config = dict(
    n_layer=9,
    d_model=576,
    n_head=9,
    n_kv_head=9,
    head_dim=64,
    d_mlp=1344,
    vocab_size=16384,
    activation='geglu',
    norm='rmsnorm',
    norm_place='peri',
    norm_eps=1e-05,
    positions='rope',
    rope_base=10000.0,
    rope_fraction=1.0,
    qk_norm=False,
    attn_scale=0.125,
    bias='none',
    tie_embeddings=False,
    parallel_block=False,
    extras=['capped logits'],
    init='trunc',
    init_std_qkv=0.0271,
    init_std_o=0.00638,
    init_std_up=0.0271,
    init_std_down=0.00418,
    optimizer='muon',
    lr=0.0111,
    lr_mult_o=4.0,
    lr_mult_up=0.63,
    lr_mult_down=0.7,
    beta1=0.95,
    lr_head=0.0043,
    warmup_steps=200,
    schedule='wsd',
    decay_fraction=0.605,
    decay_shape='sqrt',
    final_lr_fraction=0.05,
    batch_tokens=131072,
    seq_len=1024,
    doc_mask=True,
    train_tokens=1045000000,
    steps=7973,
    dataset='wikipedia_en',
)
MLP neurons of a small language model. Each row is named by its layer, matrix (gate and up: input weights) and neuron, and shows model dimensions 64-159. Each number is 128 + 32 x the weight over its row's rms, rounded and kept within 0 to 255. A neuron's up and down rows have the sign that makes its largest values positive.
After each neuron's rows, "fires in" lists the words (lower case) most often at its 100 highest values on Wikipedia text that the model never trained on.

L4.gate156 [125 100  87 136 112 194 161 201 149 144  84 123 121 123 150 170 126  95 143  97 152  76 142 128 181 100 143 174 138  89 139  92 124 110 139 152 112 143 160 178 145 175 122 137 102 119 124  76 156 195 115 127 120 161  90 186  98 130 199 124 164 140 172  94 155 107 159 153 154 116  93 133  99 165 132 140  90 184 142  94 120 158 130 111 101 135 119 142 111 115  90 115 118  90 102  89]
L4.up156 [169 170 147 127 123 123  59 137 126 158 139 167 119 189 151 137 114  95 121 127 177  56 126 184 123 209 114 111 141 131 123 164 143 203 116 122 120 104 108 120 117  89 135 105 183 146  87 105 147  86 130 107 159 124 102 152 151 137 106 141 101 103 169 185 157  49 137 121 114  98 128 157 204  98 127  69 143 121 139 138 160 159 128  99 148 174 138 108 139 155  99 183 124  92  99  97]
fires in: "the", "this", "states"

L4.gate1257 [131 131 140 178 147 130 120 138 133 158 122 164 143 131 200 105  74 149  86  94 118 185 112 102 120  94 161 156  97 158 140 111 185 225 108  87 100 171  77  96 127 199 111  79 161 140 192 194 107 141 132 143 120  98 165 153 112  96 133 165 121 132 138  85 110 198 162 125 107 132 138 234 134 107 120 139 168 190  78 133 129 127 144 151 155 103 118 136 107 138 102 137 170 125 229 146]
L4.up1257 [107 102 110 109 140 121  70 108 194  88 175 126 147 134 112 123 135 128 151  93  94 138 112 166 138 113  31  66 119 106  89 148 160 144 108  80 132 170  88 113 100 138  79 117 100 119 110 155 126 166 142 111 142 146 136 128 126 109  93  98  90 126  89 105  90 183 157 159 127  84  91  88 114 127 110 141 196 127 115 175 166 133 135 132 167  46 145 122 174 176 123 141  86 132 157 131]
fires in: "in", "the", "of", "at", "to"

L3.gate500 [168 102 135 125 159 121  75  81 115 113 110  73  77  71 146 106 118 116 179  97  82 128 101 137 115 141 173 157  97 176 120 153 114 123  88  93 152 187  79 142 125 126  83 133 111 138 115 136 177  97 142 188 131 140 133 102 143 114  87 171 138 146 141 146 119 179  80 130 122 109  93  81 156 149 154 145 127 140 121 146 159  99 136  99 129 157 178 110  88 171 128  96 107 137 100  94]
L3.up500 [160  91 126 129 116 113 152 123  52 118  80 114 147 110 147 106 168 129 179 108 149 184  74 106  87 152 199 214  75 146 139 145  82 120 130 141 107 132 126 151 180  94 132 164 144  68 179 100 180  80  94 123 107 107 117 150 141 164 171 143 111 119 114 108 108 119 114 152 142 133 101  98 115 123 151 156 162  99  89  90 164 150  84 158 168  95  83 116 112 138 106 225 123 180 199  59]
fires in: "of", "the", "among", "as", "it"

L3.gate184 [115 114 133 135 115 122 132 144 169 144 129 156 120 138 161 122  88 134 177  96 149  26 123 113  81 130 156 157 135 139 132 113 149  80 149 120 156 111 108 135 134 142 102 110  88 115  88 147 163 132 114 118 180 152 164 113  94 160 143 150 128 206 150 120 107  75 191 160  75 152 149 119 186 153 142 127 112 123 153 118 116 158 108 198  90  92 120 167 118 153 117 109  73 163  78  59]
L3.up184 [149 127 146 115 109 144 143 115 130 107 173 156 125 106 142 129 146 161 166 116  95 135 107 155 128 147 181 115 126 165 134 135 121  88 214 105 153 110 146 179 137 115  53 176 154  93 121 193 123  79 160 144 149 170 122 150 111 162 164  66 146 114 114 120 119 103 142 151  57 116  57 119  29 138  71 110 189 143 115 176 121  87  90 123 119  79 101 162 123 139 128 145 127 180 119  89]
fires in: "help", "in", "helped", "for", "that", "way"

L3.gate271 [148 209 115 123 121 120  79 115  84 125  84 118  81 141 149 102 123 149 146 125 153 106 104 178 151 112 147 146 155 143 108 160 125 119  72 132 134 123 168 109 166  98 102 134 193  94 129 169 144 104 115 179 152 123  73  81 100 145 100  83 100  61 150 127 171  70 140 129 107 116 147 196 133 135 145 124  58  86 180  90 178 173 152 101  97 132 165 125 122 145 121 122 158 185 107 125]
L3.up271 [130 153 111 139 101 135 126 163 107  97  88 120 105 158  99 144 157 191 135 133 156 143 118  86 160 126 144 113 132  89  82  99  63 173  75 154 129 134 113 109 197 146  90 191 130 204 182 122  58 122 130  99 104 101 150 125 132 103 125 120 149 142 134 134  88  68  96 136 117  73 133 201 142 177 178 123 100 123 136 171 142 128 154 148 116 106 114 179 194 104 158 152 117 129 170  62]
fires in: "the", "of", "s", "last"

L4.gate396 [149 138 154 116 150  38 151 157 200  92  69 189 162 134 165  65 156 123 135 101 102  88 154  85  94 110  73 153 109 112 158 125  82 168 108  47 179 125 142  73 186 120 190 104  89 123 114 112 110 111 111 163 126 100  94 245  86 109 126 175 111  96 140 118 105 207 113 145  94 104  93 160 136 132  70 157 147  88 102 176 172 133 129 145 171 157 179 149 175 129 177 109 171 112  84 141]
L4.up396 [167 171 146 102 159 171 129 111 107 134 121 169  80 107 116 140 120  95 104 147 152 108 128 106 171 161 121 131  65  95 124 131 170  89 119  92 127 130 107 128 148 110  88 110  92 153 149 107 155 123 116 119 128 121  83  81 105 141 109  92 113 110 140 168 181 144 119  77 127 128  99 120  67 137 154 136 119 183 113 146 125 161 108 138 135 106 152 117 134  83 137  72 160 108 116 137]
fires in: "be", "shell", "been"

L3.gate48 [159 112 165  72  81 118 149  75 144  99 142 122 104 162  81 126 135 114 141  61 129 138 107  86  88 122 135 161 120 148 171 152  48 125  95 118  55 154 121 153 148 132 145 145  89  70 118 153 144 134 153  81 139 161 141 140 178 149 136 126 125 143  93 119 173 124  87 124 120 118 110 149 117 145 160 165 135 129 142  68 169 218  91 123 136 205 181 114 202 134 126 176 146 113 124 120]
L3.up48 [101 149  75 127 138 145  94 123 129 133  88 128  71 161 143  87 170 109 119 160 136  80 130 185 143 141  58 143  82  99  75 126  86 138  34  86 133 175 118 114 137  53 105 185 107 114 142 127 125 209  75 159 131  78 122 172 149 100 154 139  58 141 164  88 169 112  99 104 133 109  89  92 117  72 141  90 116 127 101 122 127 136 132 141 198 156 211 135 139 154 137 178 100  72 157 154]
fires in: "council", "commission", "board", "act", "shell", "system"

L4.gate94 [154 113  88 109 126 117 100 123 142 127 147 194 145  97 122  84 144 168  97  90  90  72 107 105  87 114 117  51 124 110 109 110 112 215 122 109  72 136 163 141 182 156  88 119 121 167 134 179 223  78  75 176 115 107  89 119 176 183  94 127 101  68 201  63  98 103 151 130  83 145 126 113 103 147  68 120 183 135 144 128 146 148 166 184 112 138 119 124 137 147 141  79 154 148 127  76]
L4.up94 [164  73 104 114 137  65  79 154 143 107 133 140 174 100  93 104 177  98 145 118 104 130 177  87 143 134 101 105  78 152 155 104 116 102 125 142 128  99 146 198 132 122 232 107 153  95 152 156 139 128  70 132 144 122 115 118 100 160 104 161 147 110 128  82 158  84  87 143 119 113  38 135 112 149 170 186 145 124  96  77 100  51 125 143  83 135 177 144 145 127 120 124  91 152 127 132]
fires in: "to", "can", "be", "must", "cannot", "may"

L3.gate628 [145  59 105 202 104 154 161 139  86  79 138 152  71  84 135 123 168  62 136 114  79 115 147 103 115 172 177  66 124 196 170  82 126 107 118 123 101 198 120 132  74 138 122 201  99 156 107  84 154 132  89  97 101 148 135  99 186  67 144 191 160 106 112 157 150 124 181 151  81 139 121 117 138 115  91 140 139 135 149 116 119 167 132 134 164 106 173 194  74 116 154  94 108  78 145 157]
L3.up628 [ 61 126 150 150 128 128 118 122 107 107 131 110 208 109 134 165  96 139 154  53 142 195  81 141 101 135  91 164 125 126 154 133 120 134 141 125 124 141 126 128  82 146 206  96 120  50 129 149 131 178 255 171 137 166 108 114  78 187  99  86  92  62 114 149 140 141 152 121  89 184 146 201 103 108 113 193 148 108 146  94 144 119 143 111 140 159 112 136 200  77 111  93  86 102  98  44]
fires in: "a", "the", "first", "1"

L3.gate17 [109 122 105  67 152 139 185  40 142 178 103 106 154 133  97  82 135 166 144 148 181 143 125 161 182  95 178  99   0 131 109 112 120 136  80 132 142  97  77 146 144 167  52 123 107 118 115 149 148 156 111  78 149 159 132 150 112 194 180 176  89 100  86 121  72 137 138 141 110 102 100  99 111  83 137 105  61 128 180 136 108 149 123 138 119 163 110 122 135 165 138 109  94 134 183  93]
L3.up17 [138 159  96 132 157 168 105  97  91 129 168 123  78 150  64 154  85 148 215 147 145  97 125 102 183 143 166 101 135  98 162 154 129  68  75 128 174 142 132 108 190 188 153  68 135 137 147 111  64 171 149 126  86  52  45 112 132 137 137 134 194 164 112 113 105 127  73 150 102  89 105  76 105 114 185  80 109  73 106 131 133 153 109 107 179 130  66  96 118 125 132  94 158 129  84 159]
fires in: "south", "north", "upper", "lower", "southern"

L3.gate300 [140 104 151 126 143 100 120 139 184 113  98  93 112 158  88 121  63  84 120 102  72 135 149  83 103 111 128 182 134 112 130  98 101 144 146 108  94 138  87 112 141  93 115 144 139  93 133  91 118 105 190 127 109 145 153 124 116 123 127 171 111 164 128 149  71 154 109 141 140 100  69 120 157 101  98 187 111 145 155 116  62 111 131 111 146 135 144 147 168  93 127 158 144  90 153  98]
L3.up300 [ 93 132 133 131 177 109 144 167 132  56 151 137 112 166 184 118 125  83  93 107 128 111  90 103  95  36 104 168  77 119 146  66 147 134 121 113 131 107  92 118 117 174 151  96  73 171 139 108 128 134 158 133 132 140  90  48  97 183 106 149 143 156 118 198 150 142 188 176 143 186 144 184 162 174 147 162 108 110 149  93 130 129  94 149 191 161 100 181  76 150  80 128 170 128 186 112]
fires in: "black", "white", "red", "third", "blue"

L4.gate847 [152  43 131 148 130 152  90 105 148 122 203 107  61 133 119 100 130 108 118 156 134 111 100 130 148  95  85  95 121 118 112 146 123 147 114 112 140 129 142 105 130  86 106 109 129  99 125 112  89 112 122 169 108 172 101 122 125  86  95 181 132 120 120  80 160 155 179 157  66 149 111 164 196  80 170 116 192 150 118  94 102 139 132 127 119 112 155 188 166  55 149 186 134 186 120 112]
L4.up847 [116 126 119 185  64 119 115 159  91 133 160 136 161 162 115  65 129 141  99 134 108 118 158 127 115 103 132 113 166 157 158 151 154 100  95 161 126 102 117 123 179 112 179 131 163 116 100 159 145 165 131 118 149 100 125  96 120 126 100 127 119 100  57 116 123  77 190  36 127 180  73 143  92 129  96 183  95  75  89 146 101 127 108 141 183 200 113 154 201  98  75 145 103 140 159 157]
fires in: "to", "a"

L3.gate853 [ 55 132 110 150 110 139 131  72 123 115 178 121 130 183 140 158  92  97 142 148 126 151 111 173 164  88  90 195 151 121  82 115 196 152 108 132 123 106  59 118 232 103 118  92 124 136 123 118 144  99 162  88 153 149  76 105 134 163 107  23  93 127  98 131  46 181 108 157 115 131  70  98 137 119  76 174 146 117 133  65  81 102 116 141 118  66 163 124 106 138 125 148 135 179 140 117]
L3.up853 [122 110 175 121 168 107 108 169  97 157 143 125 141 105 146 149 109 167 126 193 118 118 172 127 199 108 130 118 109 103 141 117 110 173 105 193 112 114 119 142 164 149 138 155 151  98 127 109 144 114 168  92  82 136  81 110 128 132  99 112  44 128 141 140  87 110 157 171 106  91  84  28  72 103 104 146 123 184 119 150 151 134 125 156 129  86 144 104  77 133 129 119 130 130 172 121]
fires in: "of", "in", "for", "on"

L4.gate253 [135 132 138  84  69 114 155 110  61 125 149 167 165 157 168 113 144 169 165  57 222  87 146  93 188 112 135 112 136 100 138 107 144 115 111  98 137 121 133 148 103 118  67 112  71 113  88 153 118 149  51 134 152  55 163 120 154 105 138  64 165  59 138 116 123 140 142 141 178 145 143 130 140 150 103 172 155 118 119 165 126 137 142 127 139 182 116 139 117  95 160  91 115 157 129 174]
L4.up253 [137 128 138  78 147 126 175 158  92  91 124 183 106 172  78 122 100 148 125  78 105 113 121 148  86 146 140 109 143 116  83  86 146 123 112 160 198  99 179 169 136 207  98 162 141  90  94 104  96 150 150 147 127 143 129 139 128  89 130 105 172 103 138  70 151 103 104 105 135 185 152 109  88  88  80 122 126 139 119 111 170 118 129  46 151 154  97 106 110  79 154 145 186  88 107 159]
fires in: "at", "atomic"

L3.gate185 [127 161 170 166 120 138 171 156 134 113  97 134 120 138 161 147 137 127 181 156  84  98 183 164 157 148 189 136 138 130 145 123 137 162 131  73 109 173 134 141 157 122 100 126 141  88 113 106 105 135 101 165 138  83 156 121 137 100 164  81 176 173  94 131 138 174 118 130 180  86 146  86 108 195  80  97 197 155  39  98 165  89  77 158 112 159 129 153  72 183 101 151 106  88 114 132]
L3.up185 [ 91 123 191 106 129  88 176 121 136 108 154 120 166 133  88 135 180 149 101  66 159 123 112  97 134 110 214 146 143 153 143 130  92 108 112 148  78 159 134 179 160 154 135 105 150  38  76 117  93 168 144 141 158 156 115 126 174 130 138 109 175 158 137 135 154 191  94 222 106 173 131 129  73 127 121  83 171 120  74 143 109  73 115 150  82 180 134 114 142 108 174  79 119 157 146 122]
fires in: "in", "as", "under", "at", "on"